{"n_layer": 9, "d_model": 256, "n_head": 2, "head_dim": 128, "d_mlp": 704, "norm_eps": 1e-06, "rope_base": 10000.0, "qk_norm": true, "init_std_up": 0.0154, "init_mimetic": 0.7, "lr": 0.00168, "beta2": 0.95, "train_tokens": 601100000, "steps": 9173}
MLP neurons of a small language model. Each row is named by its layer, matrix (gate and up: input weights) and neuron, and shows model dimensions 128-255. Each number is 128 + 32 x the weight over its row's rms, rounded and kept within 0 to 255. Numbers have three digits each. A neuron's up and down rows have the sign that makes its largest values positive.
A block is one neuron, or neurons of one layer that tend to fire together. Before each block is what it responds to, as a language model described it from the Wikipedia text at the highest values.

Description: Verb completion after subject
L3.gate400:107128137133112154095152094091148150108087114123097155095132115123140137148117109160169200147086123177110196127088097152107164166129146123135120204143141112143102117179112212104149094150137130173136159150127114151131114134128134113122106090113095131149084176140115158175173062127101121115125181107172131096140162078093109167108186126124104189139072150120099121119115093142077126067083
L3.up400:153149109147157149109136202111200132141114051106098176147067085119088173114112071109121146132100162130186074114107141152139095078113099118132119169096143148092106152136164116156151151111160129110115129112066193119128112100129115160119145152114185128083117144129176062114159120102142162170102155126173155101104127148095152050155133185180151155117140147116115098119158091120075146177138

Description: Rank titles, table headers, adjectives
L2.gate53:093090133126153133151167127119147119155209130114146139114109108198154177116137141165139110114118106146194158125050100093185136108152132184175108159090098150101162129179073161151117145146145190123154123116147127148104130145081127154122129114110136158132101155131173115096154120156064104125160127164124127110114131146137133114221151150135149126098132124204157150150156145084189171141064
L2.up53:121116110126174219135124136165133174101098152180192109127110125150130147098178134130123136109091095150105178093106088172097119051134141121162105182114142079147115104172119112113184131171164175110072113161140129073125191138071172102135143177119091141129160117139158097111109087089157126133132114087130116113106096083150083109167170111117165098139217133121119134144122100096123088179087
L2.gate308:117123121213081163119171149151166148124155149145160151096090110135121091125160162103138150100111111187101172188100087073148108112130092075121177114150135112151136121162113155146091162125162195034174168136133106036140165116166158125140103147209165128090140169153162166110147104103132121154084090147132096155111135093173117129133118116076154103096139069141152131176134149143143122135093
L2.up308:139130094099224136140116115158135137180149145155144098092116125136137105131156133158149123172099128139164180115110094144070160115139160109172122151106116064090108198133166102146153139138136143093142135219124098152094168106109129200199109141144130148173148117104133109088173153114157134112103063140108105109107130138067119100152083064154164056113133092128176092139164121050137173116177
L2.gate365:122103093146136144136141162139110130131089082090126173129149117199127179115120151156127125079132171146150151141100174152126113100124058163156193082092149179159137132176154146168073131156138116139165097101142086216142137129141158241215087184148141120139129102134136090145127123157117138103143111101136163104094194142086144143184151111163130154076123081188132150150105102157161107144088
L2.up365:079159145208121159148114182137164203066127155067111160118079117141106093117131156048176163081073085120121156106105150108137118149153103133100101142159127112162133078129150155143104172179184162156145135100129105094132129139129171134117136079125188124181177153152177139104139077185146122096130169111100114196142143114159092144152179164137110147166133066143144161193108094114177145120062
L2.gate385:132096158125108147123155164096117154122122117149085164178106092168155081132206107096097114084172133089154098142115109129135117133100109051152104153141127179151118135172074177163119091206125086099042142172100112159146083117086108116125174177144157130089137106139156169192144105144074120173167110091033113082097134115136129103112165138080134162148115111146114050139150079117126110128101
L2.up385:162105190137058165150112142159166096095132075127133176144155154079113140156199089126103129085123168124114125115083133131120085107123209100131163131093142148114177107188110153123049177135117121105123160190107103142134170061156140165123154142100159108116178111166080136136161138111149141113098144130128147164130124169191133160114107126118134128177090160177209090116081119117107139127077
L2.gate505:101158170129112125099140094124119135109122191175110027071177131137078151149131121111132146080117110149151135132081075107141078146133152161144111125115147108104114121113120078143122167104168120098156114140127090161133174140162119062111095077200160086148126091076140112168128161132140124149129188159118093104132140205128163133150115174139112107154154135119106126115214187078170148146191
L2.up505:131130141095114133086163134179104140165109147197179142085097078106159170146169097084125101039057119089131096178140078085139171117116108110085127154095158154138122120165122166135143114090129132072128150158119189151157131124048100164153109146108186115189128127145162094154103094166161129138086087119126158135160190071160156152157093126172146098117101139121211118152195161127131099121127
L2.gate577:165148120173172103151151086145184204086118142104169113135095063128124099121149135109122180082136143113170117091103143067100110122118131062136116195138049161107112115144106082062161172167157183184162157144114146143119092135131098096121152100173115085066158150170173118129102105094120032172133096145148138138192133106124148132208091138099111098150100115145098129158140094093127136145093
L2.up577:118145169059113135138125127027115153169176107088106078144096077159135143171098103160118115134094079183140068078157133125121088088118159165090106191136182153123171108119144129056131114124138136116123131138123169068117146127154125141187101055185144121117115099115112143109114093133119152111126139090120122093077113098160104111144154095115151063104108078176145156147140133117120101139089
L2.gate580:137129199096101138125137127111123154150158096085137111121143080082126156081126133106147156063114110137192107055117122053142147170174193153114113144135097138125137070139173102113125138127122074099189143086140148169094165128115205137191108101130140128146128134125142100057171080122172132142076159111087104138027128137098146132196194118087146104112118071096095089108097128111165092136134
L2.up580:114047086105147132075102155120037070162157090070180136122058135142154121127119093145100095168108113106124156116161081112119075073115158131166125152169140137154095168120186091130093111131135147125096170073134116195134095107166177134109181110179140085111125125149153093128170128131120106125142140067127121093134135141099114129156144071075170129123099141130116148101126156110126094091168
L2.gate612:091097065108153089081132178196109142187134117151135145074160119177129128122090115170167106142111066135150092151144157123098171143081128149127138149098140089141094139096054170110190119148169104176147149110096101126139133148094125164195131158130134132071087123060175048148081116092183147127140130120103141163141172135156152162134116134163115132135156155191137150097172105166110186127120
L2.up612:072136085085067088098094193129137063154143117105086174129095091128163141120191120110180095078165090135170160181146112129103130127152152144163062149098125151112125144156145174112169137105153085147126140090149145088133129144088146162178103163067096174103114104099153158118112132087212116172123138096102131084133134132116165191104126175087102160142144106091131190109127107106127147115071

Description: Word-initial fragment continuation
L2.gate34:156154089122104074064157140122145121133164172146080149107162099133198145108072135143148133156234120182117114137133080087133119121104138126083121089171105074164096161079078171140151175083106130116099152106131109066112117094110163153130147115141134146104142071138054124141162123170159125157140140156140064136170124127135140141120180168169157142175135113143129115105148123095170111142101
L2.up34:204162164127045130082113157107066127153162154123108077104144108110095111081200086126100143065184112153113127115080100106129083097129181139086119106090151138157166138161133150134127178110141130161141110101130127173142129140104121131112169130152136166128150098107098095114136141154162129192113141131121112126117159194166087049162140107096095107129171168136123176128150123161123095116140
L2.gate88:162113161153036101138129110105121131162153143163168153117150122138157087109094174197146145117163072097133050122155117085142104111071145112141091133109129154133106107153114184088187151077154191139150157112134088141161165126156146122147153101137099127133104111126144078165133177121089136100074113108131201134129173141142129098182177127072105137167102100125122156120089199083123128137125
L2.up88:171177134118108097120116108127137133137138141174154152137166139172106201138092115108154163088097109112103126146120133119161077132150150149175152181093099133120117139152163156170073103089154170144149140178123121153123164164123170135144127228142082130072080054065129094109135157157075180106112084069150146126121104136126099164121161045101122133161133136156142133120171100055086125095076
L2.gate109:122128147163121102111134093113119192107111148132140076142128137109094067084075214140168148121110116119108107047076131116148099109166118121103128093134116143140124116095101179161155102126107162153122097164155139095088131120085079159143106139151128125129115114112049161112132132141072054093151192104101121103118127090151124116125109131195152128127182154166170179126127145111103132128156
L2.up109:179127142127091113078114147080127148138138121153130126114142137102088149105067091164124150133127107160069103087111142088111090123164148170096149159114108175114106150094082101108146097093146168181113091113126152132125125196120132139163146069119180145198083106131118061157097115140151115100151164104035073052141132104111086140139100165121161187166124076146173150156136159141160156109116
L2.gate207:149100111150065079143090113136138132128042105177183119119110174111123103194158120163123153120119060100121162158146015094136075141121082133125093106121111145186084203114089178119161140108162138156083137196159103171133076147137114145148173127164120108100138144106109107152132080157104135192114127138107162115131120096159141163092089164153165117118169083160128103110130150055107118104153
L2.up207:104156160151106107142109164113120097145225147117098152149092134167153142148096075147133146106172139144148128079080114103149163145139118140104110186193163109133143127160140111150084163154151183110177158098074092161126147122146082145106144139124137141113115161159100127081154128134099116112104159118037187078082119103167066155139175165093131107083114114163138154177138151110081066151105
L2.gate243:128112145154091136074114051103137130118097123147076115111115119139114068098158101104138148129136113159113171175184085130133111093154111112094094125134108133143076127122094095195098154100093166100094099148133127215098144102197152123133094060118146111091147131137132153119155134125133095149178116068075080122117177159145098158125119155125155104138189098154132100132166121085128141107123
L2.up243:087120127094144076154161119149130067123145149159100159108091202122115108153163093110154116120199152177103142144187120080121128124160091141075145155133141137077091106132126083094210122154068118126170068079113118121101168114164101132123034098117130118089058075120155160152112129114181124102179143109106069113164145117115138149138143177125099124103107141137168156120136146135111085159163
L2.gate359:165124146140134095092126161139163172160093109176105084125167163118134139176160175156137132145165155142136178122156109125091110077056139111111169143133115132144095208153094138119109118086148088134132113113140073136099121147212085129113133214074100152114131107126114147095092064143108094155127118148129146161177153143105113134168160062165172134139152125139120171066108131073150163081099
L2.up359:204147133114140108135133164083180156151185143094057126113113143133122091138044108104132094173170153146072139137190128154146145135112144129095127139130179162105113075151090099163098141116158107193147069143129139153087069149095166116086128166106121121115126134061088147104140112145153106116103137095066129086161107131154170149166189129153159157163207122180144155154203160086162158102050
L2.gate507:171204142112094110131132152145079078174103138159160197084147056179175098124194056102166136174116129124106101055178100061152163169132099141106192120120121146127119117174171113122090195165113170122107102141158128144084110143147123157136179098109120086127129093119205091152196134090149121118179173071125151094123124105130183080146142155132098124152139078111112103113095124162113096128098
L2.up507:097148152081099139080149070175101106183211105157115145119108091137176074132115116106172140101067163085106157104156088116168068158154116144113130144088110125137112076174191098153070137188100132098174145181171177132158150150098094165150196142193119079144057101079195150088133156081091132097168097098058113122104131103103168133123143132118128101136067092087131112138142164140079181131127
L2.gate615:111166120114115056098188108151115079172093209166143138120081095161131134127107098187109074157113121150166112121106149118168077136041123072095115091146133144152094158078108180135125090135124122102118106122216142164068140141154135181137110106125131113081130109115138138171186162095123049182158150088117091136130170099129167123107116164142139188133147102169064109112163140120125114093088
L2.up615:158137111159129133162129160118142097176151074082104061116144157133100148154079123111178126114189067138158103113137103117148137123143131133155084112177095178193135139121094152036111106123106113133146129105083152147129139140103137161104071171136091110138176124131143137146108113123129122134122148146104057039156111133106131091128120141099116127171157129144101131108170104121090132118168

Description: Main verb after subject
L4.gate78:140112159151125140081159135124154142130065189108182108120145087095129180111168084116122122163083120101181098116111101141130134118098140058098116099142180145167106073095104160118081089105125110131106142159144162133038164097134135125188139126137110121182171123128120124172152054144135146173156167136111140146109147082115156185136155140148086146173147159117117114082116161076096125146166
L4.up78:122148089108128155074140130083144133087138110180093169129097094152181146106169156206147126161141118153194112144105105162089126152107102161113123164146110084126118169157143123110116121169150124094165175121133158137149117086150131180127115106164187140097091113135175151031115056148115118092078111133125144156163152088109117140121154151096197159103048110118162139195098070098119112116078
L4.gate201:110133082108109197100104112091128150174151166079126115151084144135117117116158113122132139106102126125153185137103028126153155124124162099170077124150118177151139129142055155119120078090170134139099128120179181096094115092090140179176145099099138132162125116136166144135167054110135109172156175132172151157175152185105183129158150111130175160163154146190153100121142135104134106073128
L4.up201:120167028097142160077110137118086144172112139041160129117114148122108082110137105092137079158086095113153110098195102129178123204126188095200133106152092212150181160146122102103144118108167100135077116143146138120118095065138157140187141096091130139173113120136177183105164144062178148160115131065123148125170104114098157149119149096139188152150147148161156139121097137137136135102105
L4.gate261:142128148157138190086094141129133161114141181118095095129089087085152112121193141134181142161148160150129179055114079097134154148111155197108074075143139092061140119136138119077152089146098051155156156060176158071118126044121048143112171157163166104142171151186149172113151144125144083141137129156149087105163125101140171132099163138131102147165166148162108137175170113063130162165145
L4.up261:135166118080164158121137153153121145088075108127129112168110091146114117112096145133098127132115146125122089103152103155098088112211105014105123173105125154119158112100094159083180077189151059095207139136171150133117201115120089204135148107129122136106074122077086143166134177146163113115108120152142179105181148137168149130106100134132088140136161109119116088129075137153076117126105
L4.gate382:142143193171116176080145153155108104107120117129079121087159136138112141116156131155102145174108085100168151089144044151086233185096127086163075181174152141085117115111128051146117104140156117128147148143124152126090127084121166114142110064180071126148125057170148133162099070176157122115160150129140179141119135152105125126113136147084124167101164180117111113120083110136090130125079
L4.up382:177136167061135163078120142147115107129138154125115111075051134102121146118125096121099084151100170173172156159096100165105155106106160069057142125098112078107073127055158147101154121092135107072109110097139189093109135137155115158152060143068127128122138126103131102131097121112136128086073142173157187082119147129080151121138134183163049168126126086133128143087082122084164124137150
L4.gate455:119064097074103099117123095082178119138103121102151141138105177101129130105168154147154159089164172129104085141127133083094162163136091109152097152130129134140076165190096187137067115109101153149129146149129129143109120070187200122154178143162160136075175155145166113153161111140124120129091192094203131153165175086066117136162127102073110154152116119129126132133094151101068165108120
L4.up455:112176058096157114159151176126099189137080206101053157181112103084158153085147130111168111130135142143138114146103171162105175167124172107162140141212126147178135086143131118147113131178126124141099130170114134155070161110128107099112098166095105191116116087177130169116154176161141109137102174100151082116133106072119134073128159082106103139150146079080182104099148140123134138103100
L4.gate468:140129167087088108100130146072062100116151066161152155166163116135110126077164165098124148164162119122127108129173161158133146140139152028163118139137112097092118109102096161149130173121109096127144179149154123126075127130127129131074134127100122097088116096068121113135154111135107152180107154065170149170120159093091135183160133168099128180148157158099149136145103058178105118108162
L4.up468:085102122132105160150129154136160157176136089221114134056120140076149085157156093133176154076094126139199166115086108193152084142162145117153160153142098081170111123118156134212167134112081122098132111168138151101128103148135132126108071165112150134123119077105151127081129102140152145126142127131081096191155093091116100078185134159206108094155148139095159131146116101130109154138131
L4.gate576:148093104180094184026125171130113123111155107124090115171087147101178140131156107130148101118083147143121107192130145173078090101140188084183155137155132117109082130140130181127161138091113127169150130121167124126115172148135136097121140152124106104122120075109132075146175154106121097119068142158139106201124125092070152144153123207137097115104175156152186110089101061126099161085170
L4.up576:146106062106096138109110185096158158200058152043161123154143074128092171150129143120145113122108158137163111183128158148086089119094126165116155173139156062201167112149118128152152170141135102153120126152145083148121123136174139117116152229140103173125178156153088088159143133114156114123205127178136162073156096112125125168101151152149139182145124127059151150150147127121153123131161
L4.gate637:153143116085162168087167139174151102137127148101157082126148121120111139067202120178088167109129126132132152079094073123073161131104106108100095099160180098155087136161174115159129124140102088132196208103146107078112142141133132155150090084124122127091163080137158141056107114166137105090135129142129166166139131150088123110126149156109090149076101139126129119088178122110178157120132
L4.up637:067100093101047133123123118070148088114134123112117132124141135076097118167190074101111130097124109200094118145146075172104139108094093127106095164235152211127139119159185141111133135116190094152125139120135153096066119105183128120158168138165078137180115121176128106081150091138122136119141108161097090136159131099108180122114129136140110145098157164111154085104086100125099101145112

Description: Word-completing final pieces
L3.gate42:182086060130109177136142146076125144119102108135107173154120128167138091142129138137181077148153131154139151139111129053175188090060055086139098087142118161114118146152162140168114132137152208100120112083117124124103130193057153152113091142086116106062130080114141148161095119041100094120174104135090131150150136078139063151106105074127158105076167073141147119143088108148134142114119
L3.up42:168141144122107171121142109040139123173119117167164126144144117130143134122156111166105153116135117110143144121152124146133082078122090052197136121131111114087126103126078158135089081139115117148114125120160170124172118131070098124093135141106146105164230167158156142091114077091117132088121180101100102105092137095140127143143144175080201122067123127141146099063138093139194134178156

Description: Word-initial fragment after hyphen
L3.gate239:117159112152099142166162089138159165153121154121078089104114101115188160102081119128079074102140115161142157134129085097144121091103139119147150143100087108183075153168098158167145141128202116139142134109133184172099185106140135151126130111077169163128053126092118128140146105106113113062138194126056165118151144196136097092127080161115179123121147147132193054099169137087114172161135
L3.up239:173120136108056087102114137124173152163092142127143141132181158108172085100130105148133154130185129091069110118113184135093082061056163121056139075131035146101150168136108110074150140147106113130143101147098117132127179112118118150168118062101130082134134132183139136104164208125141142088127096144130170157096163136108104148158104151113047094154143116122136089125126121127139151155112

Description: Numeric table cells
L4.gate59:151060079127116151118118118127159140100127079147152082126158146158159083125074082143167137130158177191124098103149200155137112153137122120137141144136100173047187120092128121148119144132077107149117117144142198110127089129097098167165116179189125107100174127119140071105144135144134131149175126152165196101137170120149140100134104091112113102155138107087101168120130130120154195152102
L4.up59:138149093126168173104122152134154117131172115132171104127122160144172039139104062156170106078168147166137079122096126179142112154182115132131137114078090172114137130109082120102110118176101135130141127130197182086170098164117144165147109206174120125121143186053130066092156191132124107140117103133147181118159190128120152062144108110108075140127100097136094164116158132045126141134136
L4.gate199:144141139134150103144103138159156163080166122128140086103091068134113100130133163118148151073076106120102102184150164113104094140156148089158133113160118146118131130109092113076191165165101139100146113155116131143073106131176080171142131169044170141112094162150107065169144181137133126125159147142153101161174149067120167058127077156133159114136144061113120162065192083114132161142120
L4.up199:138169151073121130102112159099113032124111137124213138146125174196145172145143151100119137125113138099126146144153096146135152126134126133128168137078097209110122096122117156131163146167170166092121097129149040096155120157148172111069070071131125081140149148096148094140140141127163122110119093128056133085057114123154118133143169112164112130058093161145162075130125107132072158114115
L4.gate316:062102158107094170124175104166201141137130159136149104174166116097168148047152119160131146064102133122154101087127156123131148078091140144171139151117163123097074120092118104124154156066152093148101133179127078174094140173183137106123108148110129115155110146121109137146044152145144125139161123157157152097125158115103164131110127076101122086144093160153108204109108141123109219131106
L4.up316:116056190167129162145115111154190137027196127111155089180144137095130156068070082133090137097115068176118120127162140061089131176108147095111147131105092126156132133111136117155172159092115126098100167133161152148110214123156119154124103047163150171145125179150110156082101154161107133113104096171079087135121144107133154099140135085133102123110072091084132161096112202160128162119142
L4.gate400:114132098111131140143115115128178168111150160157139073194186107153109123086127135103146142096115130095103146152133142112138182208134173095183106108127140131167104087181138144145154110117158190137089146167191116156088140108130131194103123125082063107141149118066143085102167182140157135146161140132121184165064154154055198163149069146149080103153138141111120131068102098105041185161135
L4.up400:215113111155098070111165118098111146098089119153128111172068117130108130109119192098134108115107106165096060147132120160153140126106139122113147106147165111096137107126122098137098141112143121125164128128163154117181074115135025102139130120107140095144137151206179100133179128145170125129080150126107147091139117144075122188128155185146088145135095066139086137125141176086127145138105
L4.gate445:101142080071113150161178104172152101046161168157111132131167088115121127118065154152162156157173155116166106109106100125188198129085172101114148088175123122083106159087148103103119129136131125102103107144177161181085090112076047163127139110072104073098135167152123100185112130054157143150202127110116138177204165136118180135122108117087183128123131135118122122159088126121152116132145
L4.up445:063159111157122098078113091043125170139073124128201104170178181090112125138105119177124103148126124135149115081142127147183110197109142142106033093122111122124132123141080144105125101129108122145096147133146105090101139151112131132178219131121131130139164130159148109117157176155091154122152142146122119126105120129139132123103152121181161105094178100086102235125167176105152188151172
L4.gate497:145174130135161102107125104165196117100089158156130096105092099128161134154107143120132159157107185179133109077092124080176110139129189123067078125107119111084049109087073155131116146087126128128129118179130089113088178118137079155183159111149131097149105080154129067130148138122159095153202134172135152108087133150109120103133175180198187124162111154092125147093116140107123146135083
L4.up497:137115156139113148172157141176102196139162146151148038125119117141157101039087136071157172153150111120107104166138134125153123111117144130111122162152179143151128183102131128120104112141145156048099169031082179187132147109081081119111116187107173161191165146152102142163124140130193169154169170165111121094148075107128133104116132142128149070142103100111119114164151107111058175142174
L4.gate560:138112070104118113151180139114147134075136113150125159119164113187115131192134154140136120104100121106143167135096146138113115138114170161068184176127155170097151107166128123109137141080091156111155093167123093124086120125098104115207137143174095147140052154114150049186126169166184134163131124216096169165135145118058149132155110103182161120181094147094129141135079128110169143118047
L4.up560:121117151124114137182095089117171109101132098133115126119158113092099089108104123127153143043112138114084187107135162149143114124157126202088153112060176118121131129093098084111153105120115058126173069146104103127120151094109150105122162102108097162143024078091158098159154128127165183177110127142111118074111170058110086119152119141137037125137124120142152103126083108129169154116141
L4.gate563:157145114140133132083073074107137128073131153179116077058127162104109106097144085124108137113140123188164150078111154160112149109081147167102135109096102150144082072080097133133053124077101147102149140200155158063135162119163177174168213152112091108162104079155102049100121122163169119107136103142159107136091138144129110146115103097170116099084159132153113191052098125096142148131089
L4.up563:186155128133167148098140125114069146108098109203177111141103110110073130094207161106166103127137131063152172101100149109134103158132119144127106104152120144142117091091149121112138140141154136070095160147129206060083157137138156156149113136168120140105109081119085135114133152126105087101175095142100160107127104135158100120128129146127102109061128088192203175175014104106104168087176

Description: Clause-opening verbs and prepositions
L2.gate12:096122103118140104141088200172133122128107167190125114184143082088157154120152109130085145089093133112250136131106117094152133126125158119129189139115107197076134068194173150162129117164134152159098163169177118102117198107135180144202147120121096118163167174159200127168126128167186138182096137144109173174158156143122144141160127130209147163185150090141064157117149150132159114109168
L2.up12:098094134082135126154113194142119089173101178129098146149142098091141121052099079115089101120033135178119145119098106049124140178127166129084146143126138156149154103124113159160140112141122114146154188157140126066123135091097173114094092148139104076086195234112186105100152171144113111126132140124119139160132129126125128135148176109171182079174181139130128103181160163163145152122194
L2.gate48:136136113136122123136135123152053091165087185145150152086196151127102146190116116109119105180087085152064138097168132154099111181059072119120115156067119136186123102127119119201068120091078132133117162125099142115073167089089118108147096152119131155094188174131085122157105169122121074162147116110100119132140139118157096110139178112105180112188115155160125117138142143089115176073111
L2.up48:168123150157118137156096087112088120130101165159150120181132138109105136194142114129144116159114060170071163129164089137168109138133049066098126101140056138150167094119097102057101119085125184170143160106147075098115093139112105139089128155150101162095075147123095146097169089144174082118140119102107110133091113095132137122088129111099169093095139174143102134091113094096114085084135
L2.gate206:121121148106106112109126104155156079171120101139092147110154144115145163166157183151157145164108115114136061087148144175113172079177116148176107131176162189134107106115191195117101152115166162140175090151133140078133163095088148133139122118125136142055122130124144139206100175177141135197151136119138136188092149066119147171168110101152104151105130148060144092059081096098119177159111
L2.up206:133145131142115083168097067124151117232130146102146113126151082180140100137110165140092194150133041160167144109140130134159099147069165077124106139144101143125090145172118136171158123192081140094141119145166148162133138147135132115159142129114097138170140186169138114080191127146107151150129162072147123176098147096152134182181163080156130093144104189139169115134208092103131127131152
L2.gate258:152158179142108119153148069116164161103150162114085173106102073112125152131116121131061146136106123175154075131112063129120133150111142108125158141113117109099097096168074126167124100062131106090115128175108115126091112083108112232129170155185091104112097118112088125124205101094087083131153190123144184119151144059143163134192107165151100162114142095052126164070152133110151142159146
L2.up258:155166199114143129108148066138154132123141181134082130095152108092179137114048133131080138085151162153125103168131094098137108165062147114160172177084082078152124101126166123119150136104197160072121110140112132143184117112061102198109172180161073122130141160121110152131175144124119112123172182079173152068104115055103149119176131151179084096124178126152111153099139133115135124144165
L2.gate278:132114068117133142121117073103171122162125126097121151108090108116106124168174129119073113097134113147172106085131117145125167149142170066123089080198077145109107151151103132135073157084123110126122142123146153138058087136118128155173242085113133123166120053134078128129181142114135071115167126102118137115144174123124149145137119154078093145146149093156095097129123125130125087109086
L2.up278:113162111098101078141095139151185129133151164067122151150103158143097152105139123058122085120116084154125110129135172079210194137130186095138099110187097191158143129145132138139104113091130132111122168102152174152094095147118148095124146097099070142115115123091094141089167160157126116085104138088126110154129101196148174116175168122150108173140153101192089130139094187139142117095125
L2.gate496:141160081121071187094097166078150114113071090099104138166176115095138135071140079120135076137081147110128131127119102094033109131119153136114075109140115053125152140075106165104014109139180110148103132200145126135109094124201114130148130158111085144099173157131162113150120082092148108108165108204115130158079130129093059124163126108159160100146105093131143143128148125163153121145094
L2.up496:121107120218106109137145075170138097097116133119152118135187072124097156152120121161111135133165118086142147135093106112087125099123125142070168119186163131134170145150192127154174120196164070126074116116153113220100162135169118107138105175153080136176140158114145097064107153107079156147092122111124109116121095097056146133131142120193077126077114176088108113096163160154142163129127
L2.gate549:167094126133091155119146160117133132141093087130088161195127120122162149111107223170123149107149162182158161138116148096122145132115120110181081156129143097148136138109170102196124159177127114100124156136120138162113155123180124147105106084065114131090099134088136154189153110131113188129114128099086111190124120099141122122113119112107108134129116117130169060060129054149153106115162
L2.up549:157136061130116187170147142139194078179196165126160134139183094120171119091141117104067135131145117137172117132113148137143076128095132053194138106162168138088145167092111186138082115112070127100098172138139124114103125109137105129167122119059100156113178153147117112162140162142122134140118134113131104119100140124075169115174123174132096151108146118105090113133139103144149142122120
L2.gate619:076142124136129140135108157165123116138067133090105216204098075130070099156120110136101109140119160197142132132135136174156132164158170153122106102143127164157147092123117176064073095127161143081066193114187138149094131171151134126106050155089141160151183107172116135111079084102065157145137145129134101136135154158161159155167091154113157151120076178200130054089157141076099124086141
L2.up619:075117145144088159100186142109108107174072113166068103182183164092170101142143155166096150133149141156070113155132158129071155165094131145151126136154105126093134155108132102071142144089191160096123115151101125132145170098159115083164171210193099111109112139108128133142124090129136180063166158179129129138106125216036119108112090115087075125123150134133113117123105085139118166122179